config.yaml
n_layer: 11
head_dim: 64
norm: "rmsnorm"
rope_fraction: 1.0
attn_scale: 0.125
init: "normal"
init_std_down: 0.0
lr_head: 0.0087
schedule: "wsd"
batch_tokens: 32768
MLP neurons of a small language model. Each row is named by its layer, matrix (gate and up: input weights; down: output weights) and neuron, and shows model dimensions 80-271. Each number is 128 + 24 x the weight over its row's rms, rounded and kept within 0 to 255. Numbers have three digits each. A neuron's up and down rows have the sign that makes its largest values positive.
Before each neuron's rows, "fires after" lists the tokens most often just before its 100 highest values on Wikipedia text that the model never trained on. A number after a token or word is its count.

fires after: " pro" 23, "ro" 20, "as" 10, "s" 9, " Pro" 4
L4.gate93:146120132153176132099126151178120128158108145102140091125060164090149131132126125153137115153119131136152118112129123127155134118151109154114139115130108160115184092141125123121159096108080083098114118112123130102120141117164097129127097112157130076115126131153133143117129115131102151078132078130127106173098074138166169116142147161121161156140119143142109100091146135108120156112151142155144130134159093111076141134104084114149102117132097123128138134158167097155135172159100137165126144163141128156136089140130084154133136104115142118128111114127107113163150116131119076128
L4.up93:094151120166122138117127174150137108165115099116111144135112158141110120138155109168116137132159139147122139114099114116142105173146131091124114142126177166120118082112135143118123158155141122098117119156106173115142127090106128091168125149120158082128115084101101093112094100105131146147094122162142106153093173129107157124108147128136111091086135191097101132126158116141080121125137165100108107136077142106132109104148109108131107114102114134095160178163179122134112143134078139140097108093115142121132111142122146143120101178136122141104120152135130140180128149096155134124
L4.down93:096123117149142163153075158116155105089142105135098158159127097088095122119112135148171129158123148126158141101131125166113142168119105126124088154149160140124132159146131149118102101136125134158129130120155091106161176124123141102155096130109175127068130105095089120112111201117121135166104153113097145131155086104077118113113129144180118141120093141126118127143124128124110153104092104129094131108124166101140118103152117149141146124119120100156150098108145151168079111113119163117143124114135080226151111090136188097125111145104161099107159114126130156153105159139122106103

fires after: " pro" 16, "gu" 12, "ro" 9, " He" 6, " per" 5, " Pro" 4
L5.gate211:104103144119134141125113148146144140113156133119111098140134160075144098085153090131091184111090116154115146102151102128160079150100080146153112149122093123145090105148111144107138104152121127145083131151134131138166159147139134090151137132156142154135123098184100113158112085141139135130206136132139146146118116129114111143146131118160088152104127158099115054128130102147087166137130108114133140147123135087129062137159098099107120144120133119125114105147108135139156174116120155109156159131102164123138103092146139129120121137128103131126108141131142138105091122111141120133
L5.up211:106154121191142069142133147148144103142135112136128113155151108179058127121157129185156171161139148149133114146132146147144142128115082136120131119150180136124132125144126128145133122161162144168136135122132122113140136105086124124124120108088137141175158127106128108163134159127149116141114127154128132106122119155125126152148154116118101121141101161110192104140127139144153130148116134095152142190112135109168131148159169124127140148084142139110151139120128096134142153125152127152165130092127164130125129111155164159154138191130111112117141117165116156142110120139120116076
L5.down211:133103121086131086133142132117112158171107147085152166161142132123102103130102093179114138095128134101151143108125097143097124099135143118108140144135141142114108167158150125124120119106134101152137100125190142106160105116112098120110095087103094120163095150105135171075159160129122115109106147099099147162114156152156165111136140157095136140093075127096111092101146138159117129165102110122133118133105142140159121173128151106124181119152154120106139099131119171140075091086158112179129101108159125136132148151099162160090123117106133128107110116142151137121131118155075158140

fires after: " Col" 14, " re" 10, " sp" 9, " b" 7, "ri" 7, " f" 6
L6.gate76:127150124111139136146153128140124151144129111122164117109083161136120114118153145099110123137123147158122140174129112130181120153114154161138143117128153130116155127126156125134121104141162120082079127155128137143096119115180056149164159118151141105108125096136158136118094076113118148130176094138161115154107117139144134128114130151192129118119127133134109149172163145117123133166139102176126106115168085125123118109120136106142130116136124135156144165165096158151169102114123134139159131141126156128167087098113082093097155099157118123136143127108106123069146116165136099119
L6.up76:155120139118129153155147194125082128153176082120160120133128149118155139111095143147154118090125158082141118131145110164118096150168126134134117136139135152122116100131144138135102156103109109144108130119094086177138128134139131135113122131108106097111125082139123155160107073138119150142113135099129127118123100112170064103089132132109102139140114148137151112170094083126193117139164110163116100131061133166129138145168119172171114133152122110120095142112131132132152136125119114120132116131141128141119099119115109150125163127133115173134147111158159115129103130119099158120
L6.down76:126141141131155106129139104089139137127091166111105129131157147137099109142100140063148120112112077122142151101168159117154159131102145120156129153133120120119078105156174095084129121147131101130115127104142121133121140143141124175125120053138137143100130157103138108079150082115115162149126128128155134096052140116145130139129128141139146159129154084092117089110117121087123136094127118113118135118156133122171120104105126095121116140156092129187142144183072127120093130125146122132136117116130107132156120136155132100125122150134121129117077075188074143132132084113103145109

fires after: " de" 24, "s" 22, " ex" 10, " un" 9, " " 7, " re" 6
L6.gate302:144105167129107105112085149125110162109141183150118188102135113130160152119152119116171113109126132126140151171143151125120092103083120120123162163162142104152119116166128161144109090125114128135129139129085135123075106131116082163147119117111115141112145155173098125152097139109102100119152136157077119098115114143157083106135144168148151111149123145148147113099080159096133102135145164109153086132157146138113101165069124149146144108152132142143142146120124155119143139113106121105141151120128109141103180128133122147135174127121151116103131126117097121112124102076136124143
L6.up302:150133119158139084152133124124113098117066125160139155083119117122141152164135141127146098143134098098117102148160130127129139103128111156159131144153103113161089142162118116105131102114128125141143168083133109129156128130137145133122163134099142150111146159145127127116108116128138150156107161132097097135113136136130149099111106110141134102140127156133103113094094129128127158091116131155145164122101178137168076119115117117117152114155160137130158134157147117104104170162141124121130151097129118124102122088149111145114158137071090073141110111138114145143160137107138162109
L6.down302:166112113125106104119164131131135108121126178116128141091128113121158114165097119102122139160089075133161123121142111122136105146158117110149082168109168122100120085154178125114087156144109078125120124102119130165143183133141123201100129125121121141122120118121120150093140151140123105125085110121133131069127152140113114125122163134112103110142090175065106106088108081110148109113134121104147121118161129154131105121106110096111133149142129127102116108142113127086082136122151095123145101109139103110126099102108137154117150121092146163126148164184140109117140141095137131116

fires after: "f" 20, "t" 13, " " 13, "ec" 11, "st" 7, "s" 6
L6.gate17:131130165177135109107155152114132123086147132108123163117151138125135185107110173103126146134090183092131080136166111067161130149105116107192153147138138123138129140177134145109133102117129087129107143170116093155122148108127141130107108090096099139131142152155138123145137102125156103107140127123101094139130131122117151126122093110128147098186117139126158130126116134102112152165164105150163124132095139149111117156120148148141102113115109149151159117128111128113113068103097094113113155185145085145088120124142155117082118117150151114123116117147088148135133142117133101140
L6.up17:153126116127105104128142096119158137134142144143114123124134109095156137156151126108112138131125168152116116169136155118161111085097129154114178136143132137140124124118114145048161158119118150127142138140122121110167165151130111136103094102106087112119148191130140159113132148111139127133146114112125096097141141188123124115113098168118120128153137105118135155126140139077130145145160145118124119151132157126128090157136129112106121093090086121114118106092176102151151142094146112100103142124134129137139139113118112175151116111073083151111080127188119106144144128076107101095
L6.down17:157126120110170118115152136137118115098187150145161143154125116117119154122130151143157123093126162126124168139096109156088113121131117114120135179155141151137125167084087133113143133153127139150110103166125114129080129107125102115134106105096136147133109114126114168125112156144105128156120084130123145107151103145124140122178134094127104137123144114148181123150115123151096161135091122111153117131140167117156126143087105145183138136133120153124135103110102092109131108126160097129118149118116131092143163116102128163156125152138108158163083166136122126122130181107156145142

fires after: "p" 18, "cu" 13, "ec" 12, "s" 8, " pro" 7
L6.gate187:118149115147110098129148108104080104135133129132081141132135144126149109121157171082121112128107138143141066116132171117085127117097148141215130157074147150155155143163148159158068106082112139127148129144159090136163167131171139134139096113120137092154114143135124110142130085183119121116114150133097141137111067132127137158171096064131157121116111078133121151135053144148109148105134078139131141152135116145104109095122088143144150144123122138127118105143113146133165096145103145128137168149093104145126117128171126135106143141111136082143106165105088128132136139109132107118
L6.up187:132104109136126084122125171097126100110119156147144155091116102114115112121083131121152111144107176126129146133067131131120113141127107168125136136090171130134161114159137135148138167116146114132110156149133150138139118136125113123154166148119120154118112144075109116115093060129118094144120116152106126146113088094133118119150145143125126170122137089139140182158107095118116126161094114128109164123141096116116120134184124145183151148117115096132156136108138165156154135162131121077149173166097084150148158113148171134131138106174091133179110096136121147105089136133124098137
L6.down187:102132157162090170099130115139154132088161132133123172129131145075123130127164160108097170184176113146130154156137162180098140093118116158134147162144123123150102104097095154129146096156141106109135113124123150144113108119111152133103167148151151153151113144122096110078085131119175091123123141097104128118186144149100136126110144171119136109115169128133136104149129146138104120168116187122155133076146128125121144133091136151138158119157115156105139122109141130134148114128150115134130149142111174088100093123134148144093185182111136113119083146139083136109166120128153109103

fires after: " " 66, " (" 6, " in" 6, " Re" 5, "\n" 5, " re" 5
L6.gate66:119123128122095114182118164093125137118137184148186094109121138101133146122110148127137137121131101121083143109099190130144140105097161175112195166157136124141091155126122113129129130129149159143101118127064190141142126131116114153131150122117168151112133132129128173094101111082108139102114158135132108102143102139143124135109156141131091149125152122127178144113139137136147140179140139176146147163098170129163118167118125137129164138155107106109146142093092146150152152088144162103127119156125083142103144103138136122124139125149120109126139165139157126167104144149120108127
L6.up66:141170111136118125170165164153118140124095155150158144112134114104118118106127123146099129153158147089138114139146153120138127105126160135079162126185172135163087148147143090104110136109174099092142182138161151109103115129113099124142137090104126149178146116167145171128121123135123124132147150104142192091141087136126134144117104152098106083124124101110088150111138118130123165106092130159157147177117140107141146108120096126085134173161153082149151158092128115110123195113133130136083098141155131142112114089164170140108130110120170127121112139122173136150170090171080170102
L6.down66:106154141085120114121165146159115093102112154117163172131140123138125120107113101158159141084152115161113147109119129129137129136171167128119137081163152157123116141160142165124078118124101127140119141076151158090135118106154126167142158077137100146139120126133122107121171122139110096158152109126151148123103092147128118137113148127166118120147176133140138145101151136139118158152137156139116156121142139130120114149113127123142132183157153077154126160104063118100083081134089111159107081107124161118139128172125129118153121095132136111113101117123163101112094121107136118171

fires after: " di" 13, " fa" 13, " vi" 11, " co" 10, " sign" 7
L2.gate370:097110139135159111111118092133119145125099112117110138193115139094154124115151092114143166104140124096152101176111087130085130135178157117097082152108146107125083135147127107151113101128162114158160143134152108137100073139167084085149126100118127119123148100089136128168030097146080120154104158104114113124120131116122128138170138146098163121135135122101110099123112124124155167107162197141115117143157140107166080108095111128171132128136136108110113121128134131094099127124117120130125110136121133163129123127137168157109109150135131099131118094106132104113123160145109117173
L2.up370:113116118085147145123075134134156127134057126133103135133102122115120095140105137167132156157121156120130115140107138148146130151164120144118107141139115107175070156137153145140094177156103091140129122140139118160098087100137117113135098112128109138141116111130110168176097103120124166138139132119100099154124140140130160143143163141085098130169159133157163104121129131140186142130145140177127163150144105092161164114145136136160146155136148109139126134129081141136078154136139104081140127127135122140127082133127157103140118147162138139153201117093153149126123139083153102159
L2.down370:118143124121143124090150137151100152125129101152134090095123102141107161115125112181109152160155150150152149129117123134145171068096147168143097119094063128127135147090114105117146136109086097118079108085071193118115110080079123133149135095137137097143123053145140141107136140133099142115106146103116137153090105100145107134177114124082144134144133102145125132152139123167145123106101145154144134125125105129089126136137099180120163111163086132097101145167126127103070111134117085106126121151165129167115109134134095142155115106114096096151103140157100161106106138143120143136

fires after: "vi" 13, " vi" 10, " di" 9, "li" 9, " sp" 8, "gra" 6
L6.gate160:130110126124148136117142111150114103108138096105115120164055123141151093136135156108130106077157128101160097161150155126144083138126133078116084123110148169142136129147162117192112097138140132116111109134142113157166163113110113181182123155173135103131113069138129157077110094170107120135167129130095129081116124106134104128105110136140104108154118135120097138159155129145142143115143092134144113134082086130117140126144088101137176127157133145122131145137095146116121091135139151119147155143137138140141140093117125115148117125143133131107126092089117139162108099148126108129
L6.up160:169154135108128134129072067068148115092143110155090134093128167141119148120119131118158111104123107101154127158103163119142137104149125144094104130113137084118146136132169120117102150142131100065101098129181109148108081135107121180199188123146133129142119112074119134113125102121157131147113147088108113114104145122115124148130145097157166101142119113100124089156122117139143107126132147106134119138112109108125063117111101168110129090141129144125189164168142163122168125124079112147121131121137094123148134112158084122093132135142139121174132142147143111124123148148159130089
L6.down160:108154099097142100104134125103145155148177128167136126101124068124122130114157105159117101073111122078107145108155103110136140117127166149141125153133143106167082117133072144152120133112158132115089115172107139179100121114100163096118063107147161158116115135133095129115118167160155059123088143102150085088128153134128123137121168103115096158102112096169111163130178154125122157112137110124128109114107134089143127131077132117173129137112118156104173135134121115146136148099147133151127128141130098083138115136094120142094147096129127165110109117112110117128122155137111068121

fires after: " " 20, "n" 13, "k" 10, " un" 6, " f" 6, " H" 5
L5.gate91:111092155114148115140156122152130143115149128112101137139156145137111125124099143120136123105141091052148124076124108095123127140114168105152113140111157115151079155145093132105125166167156144116129124140103130154164127143122091102127134123170080124111130116132142153179108084152177143134171150137126131128142142140109091132104163145109102150107126144091125137126140078093147120204135111173145128119113109078131131139134161147167102121169154144119140084082158152104130152142147112123151129109150070119158099086136126100139132123139138149171125153125163119130097161103099121124
L5.up91:117147125109139149102107109119100092103124075089099133148117144141163123145145139144117087149110083106197115139098130115125115124112117186162159129097135136139149117116101165132129117133117102152079116158111131169100144130099156128119148097136130126066099125124165099171129121131110118116159102119144149132079152123114137111138119130130114139159103136116130140138082126120157174109166102126128138119116127143148110133135073140138149104131128142118120139160172104109140103155120154155117128145115150123148097115120108113172155127107153072073134085162108099153137119131136137132
L5.down91:122120140199118168125180096147125156125111134150126122112115127148106118112120090119072119149125123129116106150087163136151173136140146117111121121099115080165133092127141118120103108113154118182094121150150165145134089081138146099150144119134100118140080128070112148131128126139146155132134105084136146112130194130092069128173161111131144164108093133095115155111115167097106141108129150133160147114116123117128117143111114096100117125085125147168105124124165137135095115129116125138132170096128128131152091113131116139129153100147135106122140138147142121151112129140108124098

fires after: "d" 22, " " 20, " d" 17, " D" 8, "th" 7
L6.gate330:056107122111104113177108110125148165083163156108157142119135133129147137113123112137142118104178141187170164147157161118135094163135156134099121133146111148139105093109104103090138114104128165147131165153105150138100109176107147135121116106150094102102103127120140147149086152116084130138150079083120105150127153171130092113076155129121112149127121169097133097180126164130109143129122132107134116123098114161107104090146164101150140125174161114130113128114117142148118114156109096106167140161109162147129130126095132117123161143184153132087126136124144138138149117129102137095
L6.up330:134098142106153147176080114127158138101189107137139123123121151158133150143171121134163122131151146110132132139106130122131103133146103117104126116139101164138124140132134136092123110102094108152139148135091106120106137170127117132126084148170119137104108168144123124130123135123112144117118139176123073154117160159158173134130158095111155116094116121111162090167150135139108112101112154092131132127113104177120114140106120090150106126136099139115121132111061156104114114155169083162139112105142174138136127174149162087109127119103176105153162102152104110111176085128141110149
L6.down330:129111096143111118126117097146089112124177141169095109118124141185123164122144101154150121157108178067150128120123139140125139110143143101141098126166119142120124145116139095167127139142119140139106114133116143121086120196169124122099070090143135104150129109104133119124142142122148113140149079155119125122137140105127110155159138061126142158141121137113141130103129140123144142163180109102117092151136109119155121110133065108156095120107106158093149122126152136139139100119146120123103096089120148103118150136133137113128105120133130109120120151099133107126110094154107126133

fires after: " C" 21, " P" 16, "A" 11, " Ma" 10, " M" 7, "P" 6
L6.gate140:134120159127127130144130090139156105150104151134130125072169117088114137151086142168125112160163141132121090106160177156137087133102121136115157133145111135125145163067133168138089125148140098142108094123104119110133084114131146111109113145172159138118153177160093128145123178129082119142141167109134141136146102154137101081128161131131129203166135094153138120112131149171103111137083133152120154127109135100095043140118131156133116133120098169187157163147150137133143142148171126124151110139128118127143165158078154094126152150169140141127163131152122114123127139125135140131
L6.up140:120163133110096110142144128149160099152144088107080089121097128135127137133108152122132142120120132103124119111099149134159123139107133171156159128144135144133127148162110120116120116140146101108086137126162100138133147139081123152136155101122170110136157179103144118184133150131142153139131139127088158100141135160145170132200144071146079116177107167149145140102164130142124122107152155137150132113108105116115140142120133151147125131101103126120084103108099165129130114153111163149134113117155082146131105133176141090125059135075120138124156124121109097093135106135157111130
L6.down140:123142114121171164103110146086099183116153171152095138143138096118164106137180091155151133133130101176157119133123126129105126142075151106147138150114162117134123147113131139112166083132159109146078116125099140085126158129140126122100138170133131113125164160128128143156114125117132121109115108132111137131144127129135142136174130114097141160175125128148132135110139101060087097125182139123116143119099131099151118099093112139174116124121124153159184135126074121159165166173116132129168129107100150141122134164202119130133145119094141143189102162113103171148110134111104113157

fires after: " F" 16, " M" 15, " Com" 10, " f" 8, "re" 6, "e" 5
L6.gate207:107162129144132135110160109149098144100149117162145191146091130121081148147125134124192156125125159112141140122141127113135133119081143122134132126103124156106164110184104138122136104130073101108128086106090113114127097141129113134096127146159142135102139134134160106137066112104086119133103135112127100136124117134123158111161127168114135122131142092132120135150108142101125091169142159104153121130104143143118094159067095120114125122115119157127118142140146112136179129116146113133142117097137099122165202144134136093120085121140125108072096139102126160134127181131096108138
L6.up207:102106159140140157102118151119091133120138082135164161111124167127108137141164162135131133141155166121097147168148103117109138147136104143094130133148127161117146144149090095073126150147140090102118055146140126181115187172147114154144100165135135141103121147145120080130131104126130122123146130150138106112133158098133108114101109110156103123129142131138116133084156108156088130138133117108119085105100140166142114186094144137133153108141122139117096121120106128128129122136145131110119120169154125147149132142136127084101116099153091164104088149133168149163123150154136160140
L6.down207:114108137061133123118106129116134179151101134141086112111159138131123129145103149159134112109101144086100039114130114110129163104130114137139110110115130097140107148140146122112147145123121147128092143119121107099137128131131119083094104126075138151162142138111111135115157108120163069110146106147145130122125123119108115122131172107128145174127145158121125084142101097163162097149150140138118122101132097123148115134109124125144116125128158096147118113120101140133118135138129113116103118117096140079111120135111121150107171097067099147153131159093121125136131177102131127131

fires after: " |" 32, " medal" 14, " " 14, " open" 4
L4.gate282:145127152158109135126167122112140112135142143116130138085138134126159135109112128138134128165154051113126133093108151116130150124153117183157127165120148126104112133085123216119162072109105125116091147076114146099166146103115112162116146132185130117122180142126120145048140139115123127124155177118114115120075137114131119146129154074151121146121118127111119083143115121076117122104124120091122068133112123136133161110115124134119096119085121160117122134164150142112089104157107119098160136123119125140089149165115150167125142131089090124098116126077123163116079090119118135123
L4.up282:141143103146142138114168182085149106153115119180101147093091145169104125152100153145101139136151122109138108094135152105155101146131101107131127135167110107130099139095134146139163135115137138131102149117104130126147113125122115139117123143141097130100160118123130119149128085097181151157142138155118161115121168130124042130111137116144156147153115162146145129155135158115142074141108111130133133109097114114142122108141139155131107194121130140135143125169154107091094123187122172082171136102138105123122118107059111162120166154093130145128130154151141139135104116154098120107
L4.down282:101121135140159111136093116091135141122120131148128118167120155135123142093156101127135114151099155059130162120133139134156145111138167133158153128101159112125143147126109112111184130149082135147137112153138114145154184133105119132151152171097107119153099166161109093140162113148134151074149139125119100144097142126134143130150073157074145112142152122152108123145131120180138155102151113124111187142141165124132135103100159084106092141116110089097151157111127134136120127155117124092117152150157154102115135147120133122118159088108150155121117137108138145119169124119130124141

fires after: " " 35, " a" 23, "A" 14, " an" 6, "nd" 4
L6.gate13:100128091132082106134137112158147104120152121133106141146178137111147136122126146085137132139149123175149099112118093159154141129135165110136154166118090143131141079098091142142171124159109124157184103143106135128152111134145130158087090151130147150075134155148122104148123160094114133120142047140111136125139107156183077116129155163120123166084146138158149103102109140125121098174139114149138123117113132123144109164094128100157141136102119132138127095112135101146122120103159095124155132127155168154128148162092115144117111147106127132157155141123155108154122100094101117132
L6.up13:115140088103100118134123132153144127130115156090128153156158091088114115141135151104118117111154093145162126090113102128163084110137159070122168126191114151141110146108117176144141120158113141129158131162132111123139121134084157105119163119130115143139165166144111143116130148119160130145161100130123116111166121125123111099112116168124130138116129131166136154111137155092124130164090121121205173152155143125144090105089147134093135142127115113129110099135180069141123172118081115166140089100087124142138153106139113157126123167157173146127102200165191086140133083086124148144
L6.down13:129151125103107167149128125120132125133137128137148114110090116136133122076130132094173104157154138114184184136139124153153134153108141071145122063112130143125132097147122166116139162143146119123129102094174153133103075141100079125158155106155110103135108114121123136113112106159135190173107138107145134199117145156116171095119108156114110147138084093152116138117146135086142123104144143139186141140142134107120113104119154134046144119155160123114146151138144120141137136131126125159141104119156136079134114141131121125156097148146175106121147100162180131126155108156168150146

fires after: "ci" 28, " di" 13, " vi" 10, "d" 7, " Sp" 6, "ti" 4
L6.gate333:129125172150141162133148151126127103106114128147130090121136098114115116107111143135128163144165170128144108162120135107082120143110144124188088128122130187162107092133184120098109130067125082139132131088125153167136119113123086152125122129147119118126099077181146105149093135183126091134111158118123120085129150115136103108131114140101118136135162156110128136128108126144140129091138125142119162121114088160134109141103114161139143138149127152118102141101135151107149130106082095121068117124164105115170104122078150144122148112136144165119108129096161155135096145110127135135
L6.up333:134147115081141115090133120140124107144125129093127116114117133157119142150159133145145110137147155114099125115113189151138112100098121128156119129140167123147173127167137113154102127158086112125123122172126139131084105172083202130140180062127159112159102161122151082138114099136161147151128136129155153085108151096110118137120123167135107141182132080140125140129137148130158113176171112180119156164107110103090109096107113123158147129143102137116151154135086109157141129124116141112151118172092113138151180104142122113159121110117142121131099095133099137113112097102152125112
L6.down333:161112155141099131161134072064130101134121140138109151114092109105105135120158117126134093125146160119090121078130140095142101103145097074105129152112149124131180136130135101126100120171139105123137119137128155113131103097144117148127179114101131115100147100126176144112117103114122171123136136107124175117114126138111126137142146150142110089097140104149125100131157091136169152124136130145096155131120118133084116120112158140095158104172157133118120120167121133131150110162144146114185121095117122146077128138122106083117140149127121128110111119191112167135183119078076122158

fires after: " S" 14, " Com" 13, " p" 11, "p" 9, "re" 7, "spect" 6
L6.gate70:124128085154149134148143081119115122089137141128146157094122141066123149126134168079127136137118162147150089122201120118102120122068165131153156156087123116156126110133097142104108127122110134144132071095062149156120140124141101118132132103102145146121143112133155133182095133129100086075156128125135116113127084140147125083145118130109103125157137131097140142122127146123122173139122104092136117118088163145134114166113162131115078142140122151117103134096111176133142124135151102079161181150181112145128120147174075144105131148131100114110128159111140086149139147127120128147
L6.up70:152148110144112079135111167124094117129112102117066173123136176116156097121112148101104167145117133151146128095107153137126132144110148135155079122099150139125155139144154154132111123154134088139106106126117139125120108135118119116130150129109125148142099166112090111132130106119093129146139123143144133156174134127140158122142128140132107063154138082159125160142140123157145128083131122129131162104142110109132108156142121095160171179120106138130088138131124151124162138178120175090151119119173119127146145097138114113101100110152125141125099164067052106130109159105153136141
L6.down70:113124131109106163101155089164124113117141090129122136109138117161117120109163156163123110103148145140129106117141116102129113103166128104164182135136148143135108114112118109124158123115135131059127127135131177121131167149116081145100105138129179142156089152156126122121151139149137121141100137119103118125152149128139110153178132122148159162166108148168103113136096110102116144101129110126132137109132164120103108145090124190146135130138082164149150127096077144100157170142155129098152107130162089173148133096143131114125124108110113120102148101112151102113156109121166079161

fires after: " Li" 14, " gr" 14, "li" 8, "ri" 7, " sp" 7
L6.gate305:144128176169182137126085160135106089153145115124164112075101141104137145088175139093183119138107110136106116160132106105102092117138141128128138128084123125138166121167138131110086100135123086162123083135115118150152194119122132178127131164125129111135167095140144075108091100133119152141130152123136153135077107143139128128116129134095108107123121133113124149104140132184135124131136121135112141127105133112139142134113170119141116173136131125136132143182109109106153091114135106146154140136085112137097128103155114097087180089134122140133144108077156177173112095150120149156
L6.up305:163125150131152130140132149168064124107131120128143109060083108111152088163121099114122124152134088138121105150112160130144086155134076143125133120150131114122095119112116119115113104132159130098096110098126129124157143090121069153087121110106080126134154139165145150107137085152131117139069160097137134107138113123138130124113125162094132121164103146135192114155150118134123160124120120112159146124139098128146138161107110124132073158128107151089137150109145124136134106082154121133203111106148109113106094111168144099097149113123130129105126127093093164106138124155122138117
L6.down305:111128120119149123127094199107145128110152128090148158097127120124128158140142104136168087108147094122153135122086139131154139078131187133108137132079064138124120123109072148154161142171142122128120156136118155108110136141167145108137135114118163118144114146150132112136089160129168117123183142120171123139125115130095116172129126143128174119125167144158126154109153114137104116151077104105111120132157080121132155132124143101124114148109116133133134122132143149110167149151130144145173121115126152128113107151105095149119118130123161162158101142152082114149098112108160129100

fires after: "A" 24, " " 15, "th" 13, "hi" 8, " A" 7, "==" 5
L6.gate137:129093127134108091140133109155135121112137169105141131085135105130108119135115116114189144115148122151148129135098096161190121150108107123130123147134126142120119121108157136134144130137135156159182134112153108124176144138157143133097105113123143098117121131127114135136130127123077117171106074151070089131133137134136126130106180103116156156134148082132126108152168087094098107138121137158111115144122125179107147179116118137116130089121137176097175106117138131106096131099130071128156123109132135125135145149095184141148176125124147161109150119133087132159162124135117121152
L6.up137:133100181124152111159124131112098072132103101123111112140144082127162139089109132133125127136115124134171082120124109128133096109108137100093182115128104180123165099151151103088155100143119088154158126110123134108113095117146117114121107130136117123162127155111122129167095159111137140132120129114117126116127165153119155141127141159115157095108123124169116143081156145157133135143130154115159141145114096151145130124144121119105121129165097090154152151141151162143109165141133081129116119109155093142170119099133125134113138143140160149146077152132111128140125081163157122097
L6.down137:136120121157138147148106138092126134160178127109115170139130161115174133095123150147148118122074152092116113150060131130126136144127153161148103107162105114135130116124145170117151128115128105135099071110104131123103121158080143154089091158135113127139100119170119108082110125100114126127065108145118163158156119140145137106119118131114110128110124099142110160108098164107123122150142130113152125162123142084105105141110134141162158134070118145135113155094118098136122126120141133115125121123123122052148186125109123152162121128154135171117127167100098134132142088140121127135

fires after: "|" 13, " re" 12, " de" 9, " Re" 8, " inter" 8, "d" 6
L6.gate51:117137163151156126147147156117127081127152131150119156149142145135104110141149141131189141116118101132127168091108139166147149111143119107094095117153149128127095126151151114120149111138115137116143134118082120137150122124097126172110160082118144121170109155131112130158092116100086083159131120115046111117139130192129110113158142140138105139145122124125121134147136156137135125169143095152105100136090103174109154133134151165180101142172125169112112142144102132120128132130107114111088104119158114134110140082131138118103149156113116147129130113124115124114132112136179132136
L6.up51:142130141085127134130096100133121142135102124108115074126185103067152103133126143145114140126171158131126126131174163123125137143130134154088150151106112113145131155111133099119129128139151084066114124125169118130106129083135099112112110131087138092140116106119127157144127146148123135098106142116144172116082107150141150076094139148128122110120140123129136162111150119180175176096099151149153139104135121107142074161119136074127095158140143137113138170157157164139119133154095117139160151079103139136139104125180074176117100122123095102149103142112105107142126133132122148113
L6.down51:118135149107105107104125101132128157116122132137102099088124105167111113125124105086085142165117132139156139145141128144105150132120141174115151176102111123134128132148134090105110147165137121082091123135158142101138119118150094114118130123120145127113141102121146122134177140157133137074150141132155150136156158121156135116122107114147119101150097075146135114117133120118134096100112129135168149122148132114116116106108130106063114160127116134146128138119127153161109126112147118145130128154108169255109139126119137143131123126144151152159146104133129103127128113105104109144

fires after: " p" 17, " P" 15, " S" 13, " C" 8
L6.gate360:142141115140169119122112133101123129113188168137117174091129154136125129159125175141120132133111106110164109117117185146103129146111134129129139169114145130140156150111095130154143138121147127104123110136161100163130147129142132130127151135133138135116130158135165113123116128076137113137167119128070083130125126124109137157106121123118134219127138117103137114146121150165169114126138132122110113157046097148115112127176108158172162136126106160137151140122075165132151086148119120135134137179145077136133105120138144124084136144104138104132110124150143106123154129168122139109
L6.up360:158097137134095170143124129109116156129165151146084146121110077147136116124107145146139119175114123124123150132158133093124162099153110141153118115110153115107155118125121116107145125098151170143121164103122126107093151104124130109097115111145124128102125129147130149145122123108101134101129096132113109165125088152132127126143146093123103124121136064152101167114137152110116096140103146099126099147129125060099126118128144145152135161090120133116171114113113146139142157142137102108152111134122138152158094140149112116128091150119082169163115164114104154124122127130155132113
L6.down360:154122137136132176131123149117121126110122128145167108144144118125157159092089133078143151111136145119132122166130151123154106126127109143163118089111139092118144172137136140153146144189148148139177126094155104137129121138143166148133160051149107110080130133133104158107162109162119150146135156105129080124101127136129137096087152132137115103141147090161137167152126142164159141119143151107131153094164127108117126123146180180147141137095146132130157089132097140093109129135131130122174146135124127158148133122122132106113088150133133157140114075149172129131135119129108155121

fires after: "s" 23, "y" 18, "ian" 9, "k" 6, "ak" 4
L6.gate27:115122143146117099102102083130109120122116124124105101154131167098163091113121084092138162142125099148147120116138091101112103105093128117090146149093146150164179113100134096151151130141120124125122087117098131149150128144148111070103141134123128136121123127151112142157106131115100100117143122131136154145150130106112125101120158118102178146120116082113152145063138114096107157130093155175125106114135098125134142168150141129169149097154085126085148114132148094153133144163135159128124128173085132133137103125125125130138116139123159133134132127131093173121091134150140117107
L6.up27:116152160156123096124124148123129129144132126125149130077129142159104125125158135135107155118166165125159097171105130105155112176104123161143153123143128153130127086115145155134165174155135143141119128143131128126064138071145147104130131116130109113094148162111129100155139151142141105139093094100169143141141151139130120137136126138132140100158118126134149150088137148161098148075098165112130083105181152131131045154119106106165137163109105120119164129133157119105120090143082084098144140129163101137143104160150127148137128147177108102125110116083122111130134157082150097151
L6.down27:107145095135149141160104100102132085149137139103097143125101097149144126162104114131139145126118164138139137112106156144133084110108099169102097103140163125156144149124126123138113138132115169147138094167105110117133125147150157103110144073141135149190113145132111112107117125123130077154125153151109113131116165141101164160144144151156143154120141097123114059136135136079184131108098113080114100136137139108130117116143071125179136130145123137138112136176123123127099103152131127147125108126180106041150145090088118166151155124132123162115110127138111108157146130136116135174